Weights of a small GPT-style language model, trained from scratch on English Wikipedia.
Training: a variant of Adam for these matrices, 13538 steps.
MLP neurons of a small language model. Each row is named by its layer, matrix (gate and up: input weights; down: output weights) and neuron, and shows model dimensions 96-223. Each number is 50 + 10 x the weight over its row's rms, rounded and kept within 0 to 99. A neuron's up and down rows have the sign that makes its largest values positive.
After each neuron's rows, "fires on" lists the tokens most often at its 100 highest values on Wikipedia text that the model never trained on.

L4.gate79:52 54 47 38 39 36 46 54 60 55 56 55 42 39 60 44 72 43 39 35 67 43 58 53 39 56 28 61 38 37 54 41 55 61 46 63 59 46 35 56 31 32 41 67 49 39 34 63 62 43 43 54 39 56 56 51 60 40 59 41 48 50 60 43 43 41 57 54 58 58 46 35 49 49 70 52 62 40 66 42 56 55 56 55 39 38 45 49 48 35 59 67 38 39 44 59 63 51 48 30 43 46 62 41 57 37 32 43 47 35 63 51 31 51 49 61 45 64 55 40 47 48 45 45 43 30 48 64
L4.up79:62 57 51 48 62 46 39 37 51 45 37 39 37 53 44 62 58 62 48 45 74 25 55 54 40 47 36 46 50 34 51 55 70 61 53 77 18 52 48 63 48 49 41 63 50 65 49 53 53 50 46 53 54 68 60 39 44 42 33 40 53 58 67 52 50 39 66 57 44 55 54 62 48 34 41 26 40 52 52 41 55 62 62 50 45 28 44 44 54 43 46 57 47 70 56 51 54 51 62 35 39 40 60 35 58 43 41 66 56 52 52 53 26 59 32 36 57 50 40 52 38 53 37 63 44 48 46 45
L4.down79:47 42 37 66 48 42 59 62 61 75 54 33 35 65 42 53 39 42 50 42 53 56 44 54 55 41 39 58 63 36 36 50 38 36 38 48 48 59 58 47 54 44 45 53 48 40 48 48 31 32 62 54 41 47 50 42 48 45 49 63 57 46 32 39 42 68 56 43 49 46 53 54 44 57 57 45 59 55 41 39 52 46 46 65 48 38 35 58 40 59 54 39 39 43 40 45 62 36 50 44 53 54 36 62 64 47 40 45 46 31 44 37 43 38 51 44 59 47 48 57 50 57 47 41 73 37 60 22
fires on: " Q", " act", "ac", "x", "uc"

L7.gate296:53 62 65 54 48 31 31 46 58 43 42 38 53 42 44 52 54 50 43 26 31 50 56 42 52 61 54 43 61 51 53 43 60 44 49 52 43 54 31 55 44 45 38 44 57 50 27 51 63 57 43 43 49 55 29 49 56 37 60 41 43 57 44 47 45 62 61 62 63 64 42 61 49 47 44 45 49 35 54 49 45 59 46 40 58 50 49 33 68 46 47 65 43 38 53 30 45 69 60 64 49 51 38 60 62 67 49 38 35 31 39 57 58 48 49 42 46 48 45 65 39 47 55 53 51 62 47 39
L7.up296:41 44 54 49 49 39 42 48 39 55 28 55 62 51 49 35 46 69 46 43 50 51 24 54 43 31 46 42 49 53 41 62 39 66 46 40 54 60 38 56 57 56 53 26 29 57 57 57 46 72 35 35 58 35 43 66 36 34 45 45 51 46 54 49 51 47 50 52 46 44 48 53 56 66 50 49 62 56 48 64 48 35 39 52 51 62 59 51 53 51 56 49 56 37 40 30 57 42 46 69 50 54 55 51 51 53 38 44 50 38 30 60 60 66 44 55 71 48 40 40 23 58 50 49 44 52 49 37
L7.down296:59 39 36 28 43 38 65 58 63 56 55 76 36 44 39 48 40 34 59 33 55 38 55 63 50 43 59 40 58 62 45 43 52 57 50 26 40 46 38 41 58 42 52 61 49 55 46 71 45 47 56 59 49 61 54 55 47 53 41 64 51 36 73 39 30 49 42 50 37 63 65 55 47 47 63 66 42 48 47 59 61 53 38 69 60 48 66 42 63 56 69 64 74 48 54 57 47 57 44 49 58 42 50 54 54 59 70 58 63 36 49 52 38 45 46 52 50 39 44 49 51 46 58 28 61 40 63 33
fires on: "it", "th", "(s", "ir", "r", "ict"

L4.gate86:53 79 61 47 40 53 66 46 49 46 42 47 51 47 53 69 54 62 59 39 51 48 44 56 57 72 46 32 57 63 54 64 55 51 47 63 32 61 44 43 62 38 56 45 54 59 45 47 61 72 46 47 60 47 44 44 41 59 46 46 40 50 65 58 48 38 51 55 65 39 47 56 42 50 72 55 61 54 54 40 61 42 26 35 52 70 51 40 52 52 57 56 26 71 60 49 35 63 55 50 45 61 55 53 36 51 47 28 49 43 68 31 53 56 62 71 67 60 49 56 47 49 51 42 52 39 48 47
L4.up86:51 45 43 45 46 66 58 51 54 61 56 38 49 49 55 54 46 42 52 37 59 49 36 57 42 53 62 38 47 47 40 60 35 51 54 55 68 39 62 40 46 55 56 56 46 58 61 64 31 41 61 52 56 47 63 50 44 46 49 50 54 32 41 40 39 33 60 72 35 50 39 53 48 51 45 49 62 61 40 68 46 53 54 50 63 54 63 53 39 57 37 36 42 50 29 28 69 27 54 50 45 42 65 57 47 66 66 57 53 54 44 45 53 45 38 63 43 37 53 39 46 52 44 37 61 59 43 41
L4.down86:55 61 69 51 40 47 48 44 45 46 43 55 64 52 54 52 56 42 62 61 38 47 48 53 36 70 55 57 49 66 56 71 51 53 45 44 49 55 46 52 56 49 40 71 59 38 47 58 41 52 40 44 58 62 38 48 42 34 32 30 52 50 49 52 54 60 61 52 46 50 43 58 51 48 59 39 42 54 49 45 40 38 51 33 66 73 31 57 72 38 36 47 60 44 49 42 30 43 31 58 48 48 43 32 64 55 53 48 54 51 40 55 50 61 43 30 60 61 41 37 41 45 39 34 52 28 41 56
fires on: "us", "oc", "re", "p", "er", "as"

L4.gate206:49 46 54 42 43 35 46 65 53 60 48 51 55 34 57 61 50 40 41 57 51 65 61 60 48 41 53 36 35 38 64 67 47 36 63 57 55 47 54 48 54 48 64 42 49 68 60 31 60 51 54 49 55 54 60 48 54 48 65 34 53 49 67 46 46 41 40 37 51 60 61 61 62 68 43 49 65 52 55 34 54 32 53 48 26 36 56 49 47 43 46 55 46 65 54 33 44 61 42 67 57 38 49 56 48 51 39 52 41 48 41 59 70 34 61 23 40 57 48 37 37 49 52 53 52 41 46 29
L4.up206:41 53 52 47 36 56 34 47 64 60 62 57 53 44 27 23 39 50 63 56 41 52 47 52 35 45 54 53 39 47 44 42 56 37 36 61 55 59 60 50 64 52 47 53 39 57 60 57 46 68 42 58 47 54 45 47 66 37 47 62 51 52 51 59 50 46 48 37 67 62 32 56 67 56 46 31 50 68 50 58 62 50 33 53 56 52 41 46 58 52 66 48 51 56 70 61 68 64 47 51 62 54 66 58 47 43 48 48 51 59 59 40 47 76 45 45 66 35 34 44 39 56 38 45 48 65 62 54
L4.down206:58 66 46 57 70 45 49 50 46 26 38 36 40 70 55 67 56 53 40 45 66 49 49 50 36 48 65 37 48 62 44 44 44 50 52 42 53 57 63 52 45 45 42 42 43 46 49 37 39 53 46 46 28 40 50 46 71 62 33 50 60 45 60 42 55 70 44 51 57 40 46 59 37 53 56 50 47 66 34 40 41 66 54 54 36 57 47 45 47 48 46 54 48 52 33 34 43 39 51 46 53 40 46 48 78 60 37 41 65 49 53 75 53 48 46 47 38 47 56 61 47 29 56 53 45 44 49 48
fires on: "and", "ear", "ond", "ey"

L4.gate282:54 67 65 51 43 54 51 55 36 53 40 55 59 40 30 44 50 53 42 48 44 63 60 56 54 45 30 62 49 32 44 46 46 67 51 59 39 71 42 46 42 48 55 44 46 36 60 53 64 47 45 42 49 58 35 49 56 42 52 48 56 45 67 40 42 64 61 44 56 58 56 49 56 55 51 48 43 55 41 63 64 58 60 46 52 50 54 50 64 68 66 53 47 56 36 41 54 30 65 56 42 35 44 47 23 34 54 54 32 40 54 44 27 64 51 63 54 51 49 54 51 42 49 54 62 57 43 41
L4.up282:53 51 49 62 63 57 27 39 37 58 40 39 58 56 60 45 49 67 54 50 49 62 43 40 69 32 31 49 39 41 60 55 60 55 27 54 45 69 39 47 42 58 41 58 44 40 46 51 47 64 47 55 47 46 48 60 56 37 69 51 40 44 44 44 54 39 54 66 47 52 57 62 33 53 47 55 47 53 46 44 72 59 54 64 61 37 43 53 56 70 49 49 53 45 20 48 46 38 47 52 31 40 48 54 45 42 39 27 36 39 35 31 48 47 55 61 59 46 52 69 52 46 49 54 43 45 51 41
L4.down282:48 48 24 72 33 49 50 54 58 61 50 47 55 45 48 59 54 38 56 72 39 67 41 57 34 43 51 47 67 57 50 60 32 41 50 43 41 61 56 50 49 53 53 55 45 72 62 38 37 36 68 49 59 56 55 44 54 50 39 44 39 53 54 52 64 54 58 37 51 62 28 29 46 41 63 47 55 50 50 57 39 63 53 73 55 48 42 57 39 38 46 45 53 61 50 40 49 56 55 57 67 55 43 52 48 55 44 54 43 59 51 54 61 48 56 51 46 52 39 43 41 51 30 51 74 45 54 57
fires on: "in", "ays", "ou", " women", " children", "les"

L4.gate275:66 55 60 58 33 59 47 50 52 67 64 31 56 62 37 23 51 43 45 62 55 41 39 50 48 52 42 43 53 54 40 50 54 50 39 47 38 67 35 44 49 37 29 64 66 50 54 61 59 51 35 45 45 59 57 56 55 49 43 40 46 48 35 31 52 64 52 50 60 59 55 50 48 55 41 53 65 47 39 56 58 37 37 45 60 29 33 48 29 51 63 51 34 48 72 56 63 55 51 42 54 55 66 53 49 50 57 53 45 44 62 61 49 61 57 48 43 57 57 59 49 61 61 52 40 45 61 51
L4.up275:41 50 58 52 57 65 45 37 52 54 68 57 45 52 47 47 55 37 41 45 36 32 55 56 54 63 47 51 23 60 63 64 41 41 49 46 63 62 44 63 49 48 40 34 44 57 54 62 69 53 38 43 48 65 42 46 58 38 47 49 55 47 49 48 47 57 57 56 57 51 55 51 46 66 49 65 60 32 48 36 40 45 35 48 44 40 40 33 27 51 61 68 59 34 53 21 47 64 61 58 40 62 69 50 50 61 44 56 65 32 51 48 49 38 55 56 44 80 54 33 34 69 64 54 46 38 45 64
L4.down275:66 52 65 51 60 39 54 39 39 37 41 43 62 40 48 44 38 46 37 41 42 49 41 73 35 43 51 58 44 39 50 33 44 72 54 46 48 50 55 38 46 47 49 50 59 33 45 46 47 46 39 57 50 41 60 39 35 64 52 55 36 54 31 57 58 55 45 54 51 46 48 55 54 47 51 60 53 61 62 49 44 34 66 82 36 51 58 29 59 46 39 29 44 48 49 60 52 54 61 43 46 50 41 51 53 44 38 52 52 54 53 42 56 50 57 51 67 58 40 58 58 56 46 52 41 54 60 66
fires on: " so", " but", "though", "at"

L4.gate258:56 58 64 70 42 49 43 40 39 51 48 60 66 31 43 55 61 60 62 43 39 61 49 58 56 59 62 37 56 37 58 31 47 56 43 31 37 62 47 56 46 49 38 57 59 36 61 47 43 40 63 71 51 55 30 40 53 46 42 40 46 69 48 55 54 36 67 33 53 55 68 53 62 46 46 72 58 65 56 39 53 37 52 49 43 58 35 45 42 57 59 40 59 49 54 53 27 63 71 25 52 46 52 69 48 45 74 48 60 56 51 52 35 58 46 50 44 67 68 39 48 64 41 48 61 58 53 55
L4.up258:47 59 48 62 49 55 59 47 52 49 45 48 60 41 47 56 35 56 42 80 68 38 55 48 62 61 58 37 46 54 48 45 54 69 41 40 45 56 32 50 56 80 43 53 59 54 49 47 40 48 59 57 52 45 45 55 60 42 43 43 37 52 59 51 27 49 60 38 50 49 56 55 44 33 44 44 43 53 23 43 48 53 48 58 31 52 38 39 44 56 48 58 61 48 65 52 53 30 56 50 42 41 48 70 52 54 61 40 29 48 53 61 61 56 52 42 29 78 37 62 55 56 43 68 40 55 46 35
L4.down258:43 42 40 39 55 57 51 27 44 47 52 51 65 54 55 41 59 61 50 33 51 65 52 44 49 35 35 67 62 53 59 42 58 30 49 43 46 42 64 60 37 48 47 34 46 44 52 41 29 40 29 46 36 58 52 51 47 36 59 46 41 48 52 49 67 49 63 44 44 40 40 39 47 60 54 48 46 44 54 46 43 43 75 57 51 45 59 47 47 37 62 52 65 52 56 44 46 52 52 52 57 60 59 43 56 54 51 48 54 38 38 38 37 33 55 47 68 46 69 45 63 52 66 65 52 59 49 62
fires on: "re", "e", "ro", "os", " de", "le"

L4.gate18:58 58 59 33 40 34 59 48 59 57 55 68 46 39 58 43 49 31 37 31 54 37 46 60 42 49 39 45 53 40 46 53 44 42 64 38 33 41 55 49 47 52 54 45 47 53 44 54 48 51 33 53 54 51 61 52 34 43 38 45 42 34 47 56 35 58 53 60 62 60 63 26 49 43 47 57 60 48 53 46 43 42 66 45 53 52 52 38 54 50 56 54 60 58 39 54 46 60 58 42 51 48 40 48 28 46 61 35 43 47 40 48 43 51 60 54 42 64 36 57 23 43 28 61 26 39 50 63
L4.up18:59 69 49 44 43 43 64 59 52 54 65 42 44 57 63 31 59 57 55 49 45 41 53 34 37 66 48 46 63 44 41 64 33 61 41 52 26 52 44 44 56 67 38 38 35 51 52 66 59 68 65 55 48 59 52 44 66 54 30 45 58 39 44 64 40 68 43 65 42 45 47 43 63 40 52 50 35 50 36 66 51 57 46 49 65 68 45 46 70 68 45 36 42 53 34 61 32 55 54 35 35 23 53 59 43 40 39 49 41 60 51 58 48 49 43 51 48 41 49 53 46 62 45 59 47 53 66 56
L4.down18:69 42 39 53 45 48 47 64 52 59 55 41 50 38 59 57 42 70 49 44 74 56 45 55 55 33 37 47 57 41 52 58 59 62 65 52 60 31 55 65 54 66 52 65 49 58 56 43 38 35 43 50 43 44 47 56 31 41 58 61 54 51 43 52 44 55 56 52 57 43 58 42 30 54 34 33 72 45 54 34 41 48 43 73 47 43 43 64 40 36 27 61 46 53 61 64 60 63 60 55 56 69 52 65 44 68 56 54 51 34 55 44 60 44 55 45 46 46 48 44 46 52 51 26 63 54 44 29
fires on: "ac", "ec", "oc", "uc"

L7.gate232:54 67 35 54 54 39 52 67 61 69 48 42 37 49 36 56 46 51 45 44 55 42 44 36 46 56 47 41 40 45 51 51 42 45 55 44 50 65 37 47 47 57 57 26 38 39 50 32 51 49 33 49 36 59 65 57 55 50 52 41 46 34 48 56 52 43 39 49 55 62 41 46 57 45 58 42 40 51 37 44 45 35 49 57 60 65 57 43 51 44 65 33 64 42 43 58 51 64 36 56 49 31 58 34 41 63 35 32 56 68 41 48 61 58 54 54 57 40 56 52 36 42 49 55 70 48 70 43
L7.up232:35 34 50 60 73 26 45 43 51 58 57 60 58 51 39 41 43 34 59 57 40 54 46 59 63 33 57 42 57 42 52 60 60 70 52 36 49 58 53 41 56 47 48 37 50 51 26 56 35 57 32 32 59 42 58 53 39 26 68 34 53 53 51 44 47 40 63 51 57 22 46 46 61 52 76 32 54 56 43 62 43 59 51 38 41 44 52 60 62 50 34 63 34 39 35 47 57 54 42 48 62 50 46 58 50 60 63 61 51 43 46 52 45 61 57 46 54 47 65 54 49 52 26 53 53 49 44 49
L7.down232:59 42 74 58 32 70 56 40 36 46 74 42 45 40 41 49 49 63 48 51 58 52 41 56 30 56 56 34 33 63 46 49 68 62 55 63 43 47 31 57 37 61 42 44 43 74 68 46 60 49 37 65 54 70 43 44 62 46 51 49 58 28 75 47 56 51 45 52 58 68 43 61 31 45 56 46 47 61 46 31 39 50 57 34 45 46 38 41 62 62 56 36 64 43 52 60 57 43 60 55 48 55 45 42 46 39 45 51 58 41 47 39 43 47 51 53 28 44 56 41 71 43 58 62 43 48 42 36
fires on: " act", " such", " work", " elect", "ed"

L4.gate193:42 57 57 55 68 56 57 50 45 36 54 59 53 48 32 54 49 49 64 54 59 51 58 40 50 24 38 64 57 59 54 34 57 48 58 48 55 52 54 52 57 54 61 58 48 50 60 39 44 61 34 40 52 66 34 67 57 41 57 43 34 65 66 55 40 53 54 64 47 73 63 56 49 38 45 39 57 46 41 47 51 48 56 44 59 47 35 32 62 53 73 45 34 53 53 56 60 41 38 56 47 51 46 58 41 54 61 61 62 47 53 45 46 49 75 50 49 46 54 78 57 47 42 57 32 50 50 64
L4.up193:52 46 45 52 54 44 70 58 64 45 54 48 53 50 37 36 50 47 32 51 52 53 54 50 54 48 53 59 65 57 62 57 57 54 45 33 60 46 37 63 55 49 64 42 58 36 57 41 47 49 50 59 41 42 47 58 40 50 67 40 55 55 68 57 40 40 68 66 48 59 55 34 35 43 56 49 52 53 42 59 50 55 70 44 52 47 59 55 60 35 82 57 55 53 28 58 63 49 37 58 56 29 54 62 58 50 57 40 52 66 58 58 52 54 61 63 50 32 61 52 32 66 32 63 32 38 51 61
L4.down193:49 52 33 60 55 52 46 56 47 66 20 53 56 41 45 36 55 47 47 67 46 45 41 40 54 80 53 50 40 48 54 59 55 46 42 37 56 53 49 38 67 49 53 41 58 66 29 37 57 48 72 49 39 57 53 51 43 48 48 57 39 39 37 20 56 37 54 50 65 36 45 40 49 59 58 51 59 56 56 58 52 42 62 67 43 49 64 62 42 52 46 58 52 48 51 58 39 61 48 48 51 55 44 25 60 55 37 37 35 46 37 49 54 56 80 44 48 39 33 48 49 42 48 44 73 36 58 52
fires on: "ust", "land", "en", "minist"

L7.gate71:48 57 51 38 45 70 65 47 63 35 38 49 65 58 47 56 58 68 53 60 37 63 50 60 39 46 47 30 60 48 55 46 47 55 64 54 46 41 37 57 54 63 40 42 32 38 61 26 47 66 43 57 47 45 51 62 56 50 46 39 41 51 58 37 46 68 59 43 40 56 28 49 58 39 62 44 49 53 55 52 64 48 42 44 47 47 47 46 58 51 52 61 45 55 61 41 51 54 51 70 41 52 57 22 52 46 55 48 43 59 41 68 43 61 58 45 42 57 53 59 67 54 58 61 44 49 54 49
L7.up71:50 34 56 60 48 38 32 66 60 48 52 57 48 43 51 53 68 56 52 38 44 61 34 57 40 64 50 48 71 39 48 63 60 53 54 55 45 58 48 57 50 55 44 61 34 54 50 51 56 63 44 56 64 54 66 57 37 56 41 48 76 49 59 57 66 39 44 55 43 51 40 42 47 50 42 55 39 35 51 61 48 45 49 45 44 55 52 52 44 45 36 56 61 36 42 44 45 46 39 57 67 49 51 34 47 46 58 54 54 51 46 53 63 65 51 44 61 60 51 54 44 76 39 49 55 49 56 49
L7.down71:62 64 32 49 36 46 55 68 38 36 62 52 34 43 52 49 53 40 33 52 41 39 58 64 32 39 45 48 52 46 43 59 32 51 53 41 69 46 55 55 42 33 69 44 49 46 39 61 52 61 65 77 39 37 30 62 57 38 62 43 63 50 65 41 47 55 31 42 58 53 64 45 66 51 52 59 56 42 44 46 38 49 59 71 52 60 55 58 46 52 49 53 35 43 42 47 46 67 54 59 48 53 42 57 63 38 54 51 29 34 55 24 66 35 54 48 60 45 53 59 55 66 42 49 51 46 65 48
fires on: "r", "it", "a", "i", "us", "as"

L3.gate255:59 59 57 40 39 48 38 65 34 37 44 46 61 47 37 49 43 58 68 44 51 51 61 43 61 47 32 55 41 31 29 26 42 55 52 57 43 58 40 31 50 53 38 45 37 55 40 54 58 55 46 47 37 50 38 68 68 37 37 53 31 57 56 28 39 53 55 55 57 50 39 58 41 55 66 52 60 43 63 51 59 62 41 43 37 39 42 37 55 61 52 80 48 42 45 31 65 60 56 62 49 66 40 51 37 59 37 57 45 48 44 56 46 49 49 62 29 44 46 60 63 46 55 62 52 65 37 49
L3.up255:41 44 51 57 47 44 39 53 63 52 50 57 62 55 54 44 38 53 54 41 31 52 50 81 57 58 40 42 44 33 52 53 46 49 68 30 45 63 30 33 57 55 39 30 46 61 56 68 46 44 48 39 37 25 57 63 41 34 49 53 47 63 46 42 52 66 63 39 50 37 55 60 62 55 52 44 53 50 59 32 46 41 35 57 44 39 65 45 46 59 64 66 44 57 28 33 42 30 44 52 49 75 34 50 49 52 52 59 52 64 49 52 43 34 52 57 36 35 55 63 56 34 45 45 54 63 47 52
L3.down255:65 48 25 61 29 32 37 54 56 56 38 59 58 66 51 46 55 41 55 68 48 74 42 47 42 44 47 39 59 38 41 66 53 36 50 46 42 53 54 35 41 50 61 47 42 62 40 27 36 48 46 36 54 44 51 53 57 44 40 64 76 62 63 61 55 43 67 51 35 49 53 49 60 61 44 61 36 56 48 52 41 54 64 79 68 74 49 56 23 39 58 46 53 44 57 41 52 47 34 42 39 53 54 51 59 56 47 35 36 58 39 43 39 67 64 51 68 63 36 74 21 50 44 39 57 49 55 46
fires on: " University", " women", " people", " children", " men", " members"

L4.gate48:40 65 55 54 52 50 62 59 43 50 36 34 46 42 50 65 46 62 49 48 46 56 33 62 34 59 57 57 54 45 37 59 52 57 36 51 68 49 49 63 52 50 42 68 56 69 34 30 37 62 68 41 65 36 23 48 48 45 39 52 48 31 70 55 45 45 55 56 49 46 51 43 58 57 33 69 49 36 50 53 39 45 23 39 53 61 38 42 55 75 57 44 63 61 53 58 33 41 62 45 44 47 57 44 48 37 60 53 68 34 45 52 48 52 56 50 48 60 31 42 54 57 33 51 59 40 62 49
L4.up48:35 55 43 61 54 71 50 60 37 46 53 51 42 48 64 25 53 45 69 42 59 57 60 40 29 48 62 57 39 46 49 42 55 57 36 57 52 43 79 51 29 46 32 57 41 56 41 47 58 56 47 40 55 47 48 36 56 65 38 55 51 64 53 28 47 44 54 51 53 52 57 39 65 59 35 52 49 51 62 71 50 52 58 46 62 41 32 50 50 49 46 49 51 55 61 46 51 57 60 65 43 51 52 28 48 65 54 27 51 47 37 32 50 43 44 53 48 54 34 51 42 56 51 39 57 49 56 45
L4.down48:55 59 52 47 46 35 47 72 65 37 50 61 46 58 51 69 52 45 38 53 50 58 45 61 55 52 50 42 52 52 61 48 37 47 65 46 31 58 27 53 57 76 77 63 46 56 61 45 34 45 32 62 65 59 44 62 49 54 55 65 52 41 32 54 54 54 40 61 44 59 57 52 53 43 67 52 47 56 53 51 69 35 55 46 43 59 56 71 50 43 50 49 49 45 44 61 49 58 44 42 52 48 58 63 40 25 35 62 55 53 38 53 62 52 31 42 59 53 61 46 68 39 45 64 45 46 42 53
fires on: "und", "us", "j"

L7.gate90:58 59 54 53 54 50 46 62 45 40 58 48 49 51 46 41 59 51 40 48 37 34 55 50 41 64 51 53 51 41 41 65 70 55 43 57 44 52 59 38 40 43 55 33 44 44 45 52 71 48 34 57 43 58 39 52 58 60 42 32 60 36 57 43 37 57 51 61 59 49 50 66 49 36 51 55 55 63 60 64 48 45 53 44 42 38 59 33 69 41 64 45 57 40 71 47 40 50 39 50 50 50 57 56 42 46 45 58 38 53 50 53 44 50 46 40 39 54 30 42 35 66 65 58 49 43 43 54
L7.up90:58 44 49 40 51 55 43 42 55 38 49 68 44 62 44 55 42 64 56 33 44 56 68 43 41 31 35 41 56 53 61 63 43 51 38 57 49 47 58 53 60 56 51 47 36 50 58 45 37 27 51 40 46 48 39 58 59 34 51 63 55 43 58 24 65 57 45 38 48 47 66 43 47 50 35 51 54 57 44 77 57 54 64 51 51 63 40 52 48 47 44 57 31 64 50 19 45 52 43 51 44 60 46 58 35 51 46 55 68 63 45 69 45 37 47 44 74 57 46 58 43 41 50 71 57 54 38 48
L7.down90:61 52 40 55 76 46 43 47 49 42 47 37 56 48 44 54 35 38 36 54 47 43 43 57 45 51 49 47 38 69 25 55 53 73 45 55 46 49 46 59 24 38 52 36 43 52 56 30 43 63 37 49 56 56 35 54 43 45 54 42 64 57 66 34 48 61 30 42 52 53 47 51 34 42 63 43 39 48 47 44 54 43 35 22 51 49 31 38 60 34 42 53 59 58 60 48 47 61 45 35 26 48 73 51 59 42 43 47 55 52 60 34 51 55 49 33 54 56 38 45 59 70 75 44 49 49 45 46
fires on: " H", "h", " h", "wo", " T", " mon"

L3.gate65:45 58 54 56 54 55 53 49 41 46 43 50 47 58 43 34 63 53 47 46 47 55 72 56 46 56 48 58 56 56 48 47 44 47 69 45 61 61 35 56 52 38 31 41 39 51 61 49 62 47 51 57 38 60 27 54 48 35 65 46 40 49 44 49 51 62 70 56 50 51 46 48 48 62 52 53 50 36 37 50 44 47 56 42 63 53 37 37 57 64 48 39 57 49 43 61 40 45 43 61 40 25 68 40 76 46 57 68 55 36 65 41 57 65 51 59 42 46 40 53 56 46 47 37 44 50 65 52
L3.up65:46 53 46 64 64 63 41 49 51 52 44 42 43 57 37 50 35 29 64 40 42 47 58 63 29 45 51 44 36 52 59 66 56 55 49 60 67 61 51 48 30 36 39 52 40 69 46 35 47 50 56 49 29 44 29 48 46 50 60 53 36 65 58 62 72 54 61 37 48 65 30 49 70 63 49 44 54 45 41 55 54 17 45 52 71 43 31 58 60 49 56 48 59 58 54 55 54 55 49 49 40 56 48 42 64 59 57 49 48 55 59 54 35 57 35 45 56 41 49 59 53 63 66 54 66 50 59 49
L3.down65:54 28 46 42 45 52 60 53 64 42 58 64 51 36 60 53 47 56 47 46 46 40 44 43 54 54 57 55 43 59 37 43 50 39 49 49 59 44 49 45 39 49 56 44 51 36 47 66 59 54 36 67 48 52 54 73 53 58 49 43 60 50 75 68 49 52 46 49 53 46 42 74 42 40 53 42 61 35 32 54 56 41 37 58 56 45 50 57 48 69 68 33 66 62 53 53 53 54 37 44 57 63 73 51 38 52 29 35 39 48 30 36 50 46 56 54 69 56 59 51 50 51 48 50 59 60 50 51
fires on: "d", "qu", "z", "j", "che", "op"

L3.gate122:77 44 49 61 63 46 59 65 49 67 49 45 56 37 43 49 45 47 51 47 59 56 49 47 64 46 63 46 40 54 45 72 45 48 49 64 54 66 58 49 40 51 49 55 38 51 50 62 55 54 48 52 55 54 56 46 46 49 60 50 40 53 47 51 64 56 53 56 50 49 45 34 59 53 34 49 35 62 62 60 66 33 52 58 54 49 51 71 25 45 48 52 32 44 46 44 54 57 65 41 40 58 49 42 51 52 25 44 36 58 37 46 54 48 65 52 52 31 66 66 59 30 42 58 56 48 52 50
L3.up122:44 54 49 50 59 07 40 47 48 59 41 46 51 30 56 54 54 49 45 55 56 42 58 46 41 43 51 33 36 49 62 59 57 41 54 56 60 50 48 22 51 60 30 59 39 54 54 57 32 58 57 55 52 44 56 56 54 57 42 59 59 46 45 65 59 41 62 44 47 45 34 64 43 52 30 69 52 44 52 49 24 53 66 59 44 56 58 53 65 54 62 58 50 40 44 42 54 53 40 65 39 44 53 51 62 54 34 47 63 46 48 52 61 61 46 51 71 54 47 50 42 66 54 52 42 48 69 52
L3.down122:29 57 50 44 44 81 60 36 53 53 58 48 49 57 69 34 61 47 46 48 42 61 58 55 45 60 38 70 44 35 53 32 42 57 45 48 53 57 43 61 53 46 62 56 54 42 46 33 41 40 41 64 54 36 54 38 47 57 46 52 74 57 60 60 49 45 44 56 21 39 59 62 34 48 56 41 48 50 41 37 72 67 51 49 43 54 56 39 62 46 45 51 50 59 52 55 49 54 64 34 62 77 53 44 30 36 56 55 45 41 69 48 39 59 39 51 37 58 47 44 39 56 48 38 68 53 52 46
fires on: "ced", " left", "ld", "ight", "ific"

L3.gate306:48 53 45 59 67 47 40 50 51 53 43 47 60 50 53 40 61 42 50 42 41 42 63 65 47 65 34 31 40 35 65 42 61 43 53 58 27 40 43 46 54 47 42 57 51 50 46 47 54 49 34 68 43 37 43 65 51 39 56 39 34 43 54 65 61 37 55 56 57 55 52 59 46 29 59 58 52 61 60 50 48 27 53 41 36 77 45 35 59 41 71 53 62 53 38 51 59 41 58 58 35 48 47 63 59 53 57 39 52 43 45 41 34 63 42 29 77 35 78 54 50 52 38 51 51 37 42 53
L3.up306:43 61 50 52 58 57 33 57 44 36 61 48 49 41 43 43 39 70 42 51 60 66 48 53 55 47 55 48 48 44 54 51 56 45 30 50 43 53 40 47 33 39 44 46 55 80 49 42 55 47 52 33 35 45 44 57 66 36 47 28 40 41 37 47 58 47 54 50 69 59 44 58 52 47 42 43 55 57 35 43 57 36 45 41 38 47 51 69 59 61 33 42 60 34 47 54 73 58 41 54 60 47 38 49 43 53 40 38 59 52 46 41 59 69 51 42 65 67 55 43 47 46 41 43 49 49 57 40
L3.down306:65 46 22 35 57 53 61 45 38 52 37 38 67 49 54 47 44 44 44 42 66 46 53 39 50 43 58 43 50 64 40 47 32 56 64 42 62 52 45 51 51 67 47 49 56 36 46 47 69 37 42 53 62 62 43 54 44 50 50 55 40 49 62 54 53 66 60 56 53 46 58 33 60 53 57 55 37 35 51 47 57 64 39 49 48 55 54 33 55 50 51 44 58 44 62 65 24 53 64 47 49 58 37 47 57 54 63 48 39 56 40 60 55 38 31 51 41 41 45 56 66 37 70 63 62 31 67 49
fires on: "r", " r", "ri", "le", "ro", "or"